Weights of a small GPT-style language model, trained from scratch on English Wikipedia.
Size: 8 layers, width 512, 8 heads of 64, MLP 2048 tanh GELU, vocabulary 32000, 42.1M parameters.
Architecture: LayerNorm before each block, biases, tied embeddings, normalized queries and keys, attention and MLP in parallel.
Training: a variant of Muon for these matrices, 5716 steps.
MLP neurons of a small language model. Each row is named by its layer, matrix (up: input weights; down: output weights) and neuron, and shows model dimensions 240-367. Each number is 128 + 24 x the weight over its row's rms, rounded and kept within 0 to 255. Numbers have three digits each.
Before each neuron's rows, "fires after" lists the tokens most often just before its 100 highest values on Wikipedia text that the model never trained on. A number after a token or word is its count.

fires after: "." 41, "P" 5, " Al" 4, " He" 4, "\n" 4
L3.up145:130153111165139079100115121138119120131131134175106114117127141162118121135156121155120108162110109129153140103120192137122095157139141144113134177116132176122149142120144092130126102096144113105143131103104142134125128165131129121141139142138133079131085170115151077142160112129154144144124083127115104145114148095183111123182116104116100164140110156107111135131149124138113151123121
L3.down145:133092154088134140160149109114096144123116121149167156132146137111143131112144127120112151129154114101104097148100136082096157118147130130091132108181131073086067130104103117122109126078140139167131151159120095175165141107137129127073155136132145150144129130128116115131118121141115101105156114115144164109163091141111125152131120080122129134156137112133149106133119111140087091159124

fires after: "\n" 36, "-" 15, "|" 10, " " 7
L3.up1447:129123123129167084121101118121165128110137162111141126129181128116137137067171133136141166170115118119114153131121153116164123140124146150163140129171117122107094127153128141138141107108102126087173101144156131109100114107143165121121146115146126171155107149141139111127159133101146159125155173128083151107130134090135116132173145141154107139105140138146120152101157112093089103120151
L3.down1447:110121108123123158125133128142142148129168108117104189117182123113140119111116125121124085095119120136143170173185103131103153108090124107130158117137173118132101135086159099147112168123146138096132139135128087151089166112146124129104102087124169112142104126108163161132076158127127121167131119131097175109144120124141110140102177077115130125135108114103119145121084133141104167150147

fires after: "," 59, " United" 7
L3.up1395:148128115140123142154148141163107138144099131106134175140133104081123099137105112109143142189115095122124090070124137131154149126166133137121095113111131124108108145127068093171139117107121100102164149094124125135096123133094099139136163117105109167099125125134163139097129111154124109115134097109066160116099095114127150106127109123116140108096119130163125111163086129134096100155132
L3.down1395:123110109098102130130133100105112137167086133132119137099151137134123095136178143107112108126132138143124164132128105072119146123119077136131103112118125101124135167136131111129150115148126119106089100168111131160124142124131118126126127132105078133127146112134125119156086145098122160124151131140076143121122142117137093087123116142160115178109117126123117125110131090088151137090154

fires after: "-" 30, "==" 8, "|" 8, "===" 7, "In" 6, " a" 5
L3.up194:112157108141118138121078108104091117138091143115140140132107123125128156113101106110110094116111133120162115141128101156136124125102151126120133133173113125092153090130137128147121129121136110169131147137157130084118155111113128099124106119103155170103110131115105132082143096122132100142101101109127091150118126124130105094111148138136122093110173106147117121093085140097148102131113
L3.down194:130104099102108107133163147128108138080146160116111116129093101138160162138175110146133111126127158130140112138176145107151151101141090139142137127082129103133140120155085151093137130158130120155134136083102128145137114143140131141125174141098098067128131163151157152128162119116152162149156091166114166124141129132133147123107127091114106116151121141130132144089105128119107124137097

fires after: "\n" 44, "|" 16, " election" 4, " " 4, "," 4
L3.up1020:171106125120142096121143124118121125161128169141149134083098152110139129124089153109094120181166096154152117129094137106147103147111134120137100128159140139130103100094133162139120141163138103132125114165138135143117130092123130140142112137104092191159174176103101132100118133082111135126140123134100120141128141147131080137105130109116102146143134135115088146133171136131150094144149
L3.down1020:146155141136125092124135135092121134119122122094124173118111103172117111114139115095122085121102103100137104114122150160089144106133138157077104105149110136131105124098123122088179137152154093152092127141191128140121120119157133132137135134166149153139100096161081177100095106121142138164096137160111114115162144133081088150123159125148132155145127124164150101122097153127142104127136

fires after: " |" 27, " (" 12, "\n" 11, "===" 8, ";" 5
L3.up568:126131082149110106128131115155144113099142111126154160137124104126123078144105140137144079140129073140126141146133096127126121109131096117132175107075125136088167166062112080135148130118139111138141112134135115125163145119176165121112103131144124143142093102160149127128126128149128130077139121127111159115127108108163160109106110144125154117118149136126135112119192111108143135132162
L3.down568:098146136148116091132137116159143135127106075115157150136145117129125076132139110113061059125147102135114129141101099145137135129160110124108175069142133105126145122118114118137172109116135132139130112104167130116100164151112129126105130137110118111095122107069111129162115144096139140135123123133117158107121120121101119184126140138114098103160147134145122124109123119110140087118157

fires after: "." 20, "-" 18, "—" 10, " \"" 8, " (" 8, " [" 6
L3.up1710:162134112109135112150165125160119137126151142123078125083137103117125176105161120104147153138157168135118123098184124160114135127114125144132098093128086154104108150146068135109151112126115081124100161089157155152137137142118090141115128127144091087126143147107142122138129113165098086165119122170145148133142150158152144114118138138132091132134139110107111074148114052108116158073127
L3.down1710:126139134113137138089103124105100110153115120136151114149087107137187086130153113126086128132130129110139105164112122107157130109119119071137153160136108163107094147138142120136135155141101139120106133161137122136109122105143114127125125134135120149129156145186109115157140091133134110134100092111131160132132111099105154145112120149164142130135114139126122103130093139156124154148163

fires after: "." 35, "==" 16, "\n" 5
L3.up1207:128122090131111124123157113119140140111140112160071111122139071125118157120123112133149134196149165139135107151121128122165091165102122148134085150106156163132141141137144148129127168162175140121091111122112165118141098165099120162123114130153131096145159093123138139137130139111107102134143116141127183170073155105161130116132117128177151108166126172110125107116167116116149145115107
L3.down1207:122158134082122104180128141129119136163154148101129107149175162149144111122140115112132149130109098128106104121088110084144120125203119139099118134157103115089078111088106144130138171157118106112156136149114150148134146137101104144152121114142112151128096128177122122132124107174114133089139128117156123061124157097137114115108123111115086091104149154114140146138129133144118150152139

fires after: "\n" 26, "|" 23, " |" 13, " C" 5
L3.up534:136126111111135122184099164126126118103115151109129116134116123140108159121123148117156090122135133102137154128160141133150130101072089097160133156088109143091106159095127075122144132143102154108115084104159118139133159126125130125112108137135129125119171111143110141131172111129112090127130135149106073132121195151174124156132130126137168133136115121154159123104130163097099098138138
L3.down534:107104143112114091125134112155105136135145124140174140149136129144091117131102125153116132110168126156126135164105162142119138109141145120095115114098066133123117138094110134122124087122097146160094108085135177113122158104146127131136125084131102098107107129129129120128119086115088127129100178128140137145070109106169117151097150208151127165116150132097095101133131080152129168103109

fires after: "\n" 43, " was" 11, " are" 8, " were" 8, " is" 7
L3.up1103:141103163075166131154117133100093115109144123149107154153116131130141112167119163114130146084149085133073105111094125135102115135111120125143153146101106097101116113149144165165114113130093119120155124104134170141122122046151120118149184132094166158066114165132174072111114168112120104151146130122082135127094122146143148108095136140122129130177104106097157100164140131141107163101165
L3.down1103:086146124126111110133129139122115130090128118144113175120121121086130090138121166125114099107129150139134154112115112131103079097122104104105138113140100137131126149125085197132160112121131124146118164114138138148142121077126148185138134144131068164131133113140132133130154147122117104147150093131126113120151092118160100140128152159161158090093123120134098172094105105168135143139133

fires after: " to" 52, "," 10
L3.up1115:111149108139139124095072134103118148137170131120102160163131162099124088126103105091172096118132136136108151133121119134104128140149121138134126141119123144112091171128086130168128147148084136115109109111164123126137103137176106103122127129103129152123122147102094116173114173126145115109138156135092148130131123159100122158123113097115134111107138124128089146162077121096176124118114
L3.down1115:167117151187141161124165151125120141096141154120153110148104110142130098134111128126117137144127085149116133129138144113143175127100106090121100107119162133132108099122110100116125122112125134114154103158130129144119123126144120118147194125141132117173127144167128091097130173125137114152064121140146103105116131163147095128136144159149167145117122096125132124140114136125087110129146

fires after: "-" 53, " –" 5, " -" 5, "In" 4
L3.up1043:122170120124088154124102094092136138153086129111131131117153133103076157136086101111124113146116140138149141131102101156094131098145142130116105171158110116086108096132156100158144132111140112139123136148129126128146145122153153097121132089106121132090130145106113120090135102143097082141109119089077092156141130123118109112141171187116126093079170102098095095128089115112131127143126
L3.down1043:118126102100141118130108159119152117086155153118111141158097123099159145137189145115153149140136175133125133110160145117156129069140108161133140110080114119117140135116149124090160149165135117142111160089122100159098120125165121114152190154098137097128107147144113111103121127089181136173163119113141129152127113133116127091141098091099140090141148081076137139095112149079074136154125

fires after: "." 71
L3.up1970:184153131129138117131146077145136165117140132119111163143153155140127114160098121174119149166101146105146145123112148139112075161121137115156093176094134198146183161138127081110111144134140110096132132092091114129142090132138096136141140174111128071107091145143148096137091116130127127111135109115136082114148106123154134111134095160135132121073100151121106113127117105130102135122167
L3.down1970:129108166101109132154162101155127143142136116100086162123163141164144109104116146112094113120143098081126110138139121170125122107146121117122126150075055123125086152121117126147099108064148083160129110118117124157151097128165071147109134127137130142112085110145113117155128126097139159114142157085147117098126113156125100096099124136078098096139152117133148116127116135146100126167137

fires after: "-" 20, " (" 19, "\n" 14, "===" 8, "|" 5
L3.up1422:112123094139117126108151138151146151095157139119143114089138139125087109066126090144101112109123076108069149071120107118149120096139151124100119140125166131114123147140084124113132121109131113108142155108153133148132149129104125186140141116135123139138113125107102142088141131083102131133132122137135113116135087152153158144130143092097092139097106147118090141135125158111149149119169
L3.down1422:108137121122103108140088103141165151150167166108153169146109132152150126128124163111120075149128147176145173089134136173099160153158150123143134145084127128105093185132147137139112150101084142137098146119113127114144157117130101120074121154085128148126110102142108123146158118135139093113128132143123125143136110167116176145153140088138149124141113096121093102158126112123180116104131

fires after: "\n" 77, "|" 15
L3.up1703:145150141129113151152082164139087099186147105113136157168086172111111191150153129120138141131126109101172133145101098103109090172150119136143122144116112150108124132120067128148117162135118116126125103132109089131113147082145147139114108128130130147144135107147078130114099147125116111172120150145094136180141128164073144163148112108103147125120133122168134134109129113156128145139147
L3.down1703:160137164095091160147164106131159160144092180107126110118162097146130118131112130135097138116097146156138101131120162083143146083127103104109120131112136121102121114135140122147097120110148092144113146136134113115106107103130132146155116103122166120163116124156126129100142079148148132141099157104147116127180154103123134127127128142146124097118134165105131093074092135121173151127109

fires after: "\n" 28, "|" 12, "==" 9, " Average" 4
L3.up541:100149084147145111116129148130146133139156108161130126148114132128143127088139127107136143113109138115133121163122109089108104107132155112132130131122130120119139110146107146168125196121109116131186122119201119135138067145225138152144101149128105089137128153150112114151093118111122101149142095152106182173179135110162141139116145111112169145135145144051117177128114121136093122128131
L3.down541:122125083082114110136096141151054120141108172109117136090131112076113112134091114100121104118085124111159130125137106116159172134155096146128089157146097178146165085174157108123159098098122111155090120131122145159142122117120128109099148072088118132117109131111143107126131105128137142126108122136148138115150121122136144088128154186179132100132153075097150145149131115107158158130102

fires after: "\n" 37, "==" 13, " and" 6, " was" 6
L3.up363:131095113145133114125129105134148099134180087183108175157130148146128132129151119147112155069133079128147142106159150101146127120141117109164103096105156116107140164121141126150095112132127140124129101092088125106139124119172135135085125138137145103150133154151143133137153135117111095091129137158108125114125138101127168125090113117143139146123104145144124114195144093113097154086155
L3.down363:131154128124126139124102123176152109148129112130137109105144161085114151174123085102104190115134133090163136085163116113104158160124127105107125126121133157117130170153083148141151142133154135093121100149115115118095079119100144163092133155172082138107146181114162057118106121129127107120117117122154142092130118127150186112129112111145200136118119177149138147145134117135180144171141

fires after: "-" 24, "|" 10, " (" 9, " |" 8, " Average" 6, " Democratic" 4
L3.up1605:167082144098123110147128110169105120137180149115148139123111129152098149150122122107102109111087146174144136136147164134124112121158053107140102162088131159097133172120093156127108110141133128144126115130126078145143129130108165134124132157148130118106085130110128127089130146105129122099146154143113126090129154180113148117162114135091137118140095128142117136166140147095108133163142
L3.down1605:101123079083137121137140117152143135095132143136173147125109115131166104132088126105165139122142076110145130109113155105131152153109117084100103169103108156129110139093125123123152074149149176145093127157151136111173142122113135148127133114174117134153113084126132130133135133159151152100079126139172117150101128160141166122131131142141078141185102147137092097146155125177102108167139

fires after: " is" 19, " was" 18, " are" 16, " be" 11, " were" 5
L3.up104:152110145146153142176091182166142116101130128135122125133139152132159144125117110122130118089118134141132107139169185171146128131126188151120124106134113132111099115158129131127158113104131156118137080133135117105139125122100126143156129102137130155101169171096126113162086122102082130130094161137101110101120170097151150157134128168082180123105151144144143099157124119104140158127161
L3.down104:122136109097128096140093163123109117113095164121118153120094098100149167156109151146136130094084143152175145116137152085127085178152149152163130154104144135138108180133131163157124155135123136167125141135124139130126072135159105083110136151174119133161117162150143128122137096119154124141166118145124126145112130093128150157147135143101075100151166118124119139136123114105114127137111

fires after: " |" 50, " to" 7, " the" 6, " a" 4, ";" 4
L3.up1077:127137102127146155121057115165128158152146194109116138115122163152126128140119102137108111133096164110134170129131109155129089127114135137139130104130095115085116088139127058136122158106116133154147135128153156146144137132101085131105138166170118129126140111148169141137134121150097117117141143173135126085098110110119131155118162152128115119074088156138153141135157072144119138146057
L3.down1077:110126110159155154160104132129127129135117128125119117135091090135094133123141157140112129101094074123181138152128110128162105158100137118133144127116132113127143102155129157098105165129146140160122102128111109133123130153140116132113098094131144135158143117176132134169147141140085116136106144102111123163134125078138103107155148093167092116130121101132121146151122100137151122095089

fires after: " " 37, "-" 13, " (" 13, " \"" 5
L3.up1246:147121129078144119133187091125126087133138110154113111166148071090108149181146110139121114170062111132134106102125102165113130124129131193149114123126103142122121117092087109120131126174076091096076122103099132128117141105184142105144140125110103151090146119172135127175110110141126147171117137143136112134142083080131140099106134107107133105113165145079096098116112115107136160118150
L3.down1246:143097095131122145090110109135114134132160127152150107120130152157127122145120111134144124114114122097108151136155125109115157133112104109109102145113101117024128145090124134196152104110120101115163097131186150093135134088109156131150062133122099090097124135158147104128134152156151104129076141115109120152120120156110114146120160150104132122135129121088132137107113153151160129140135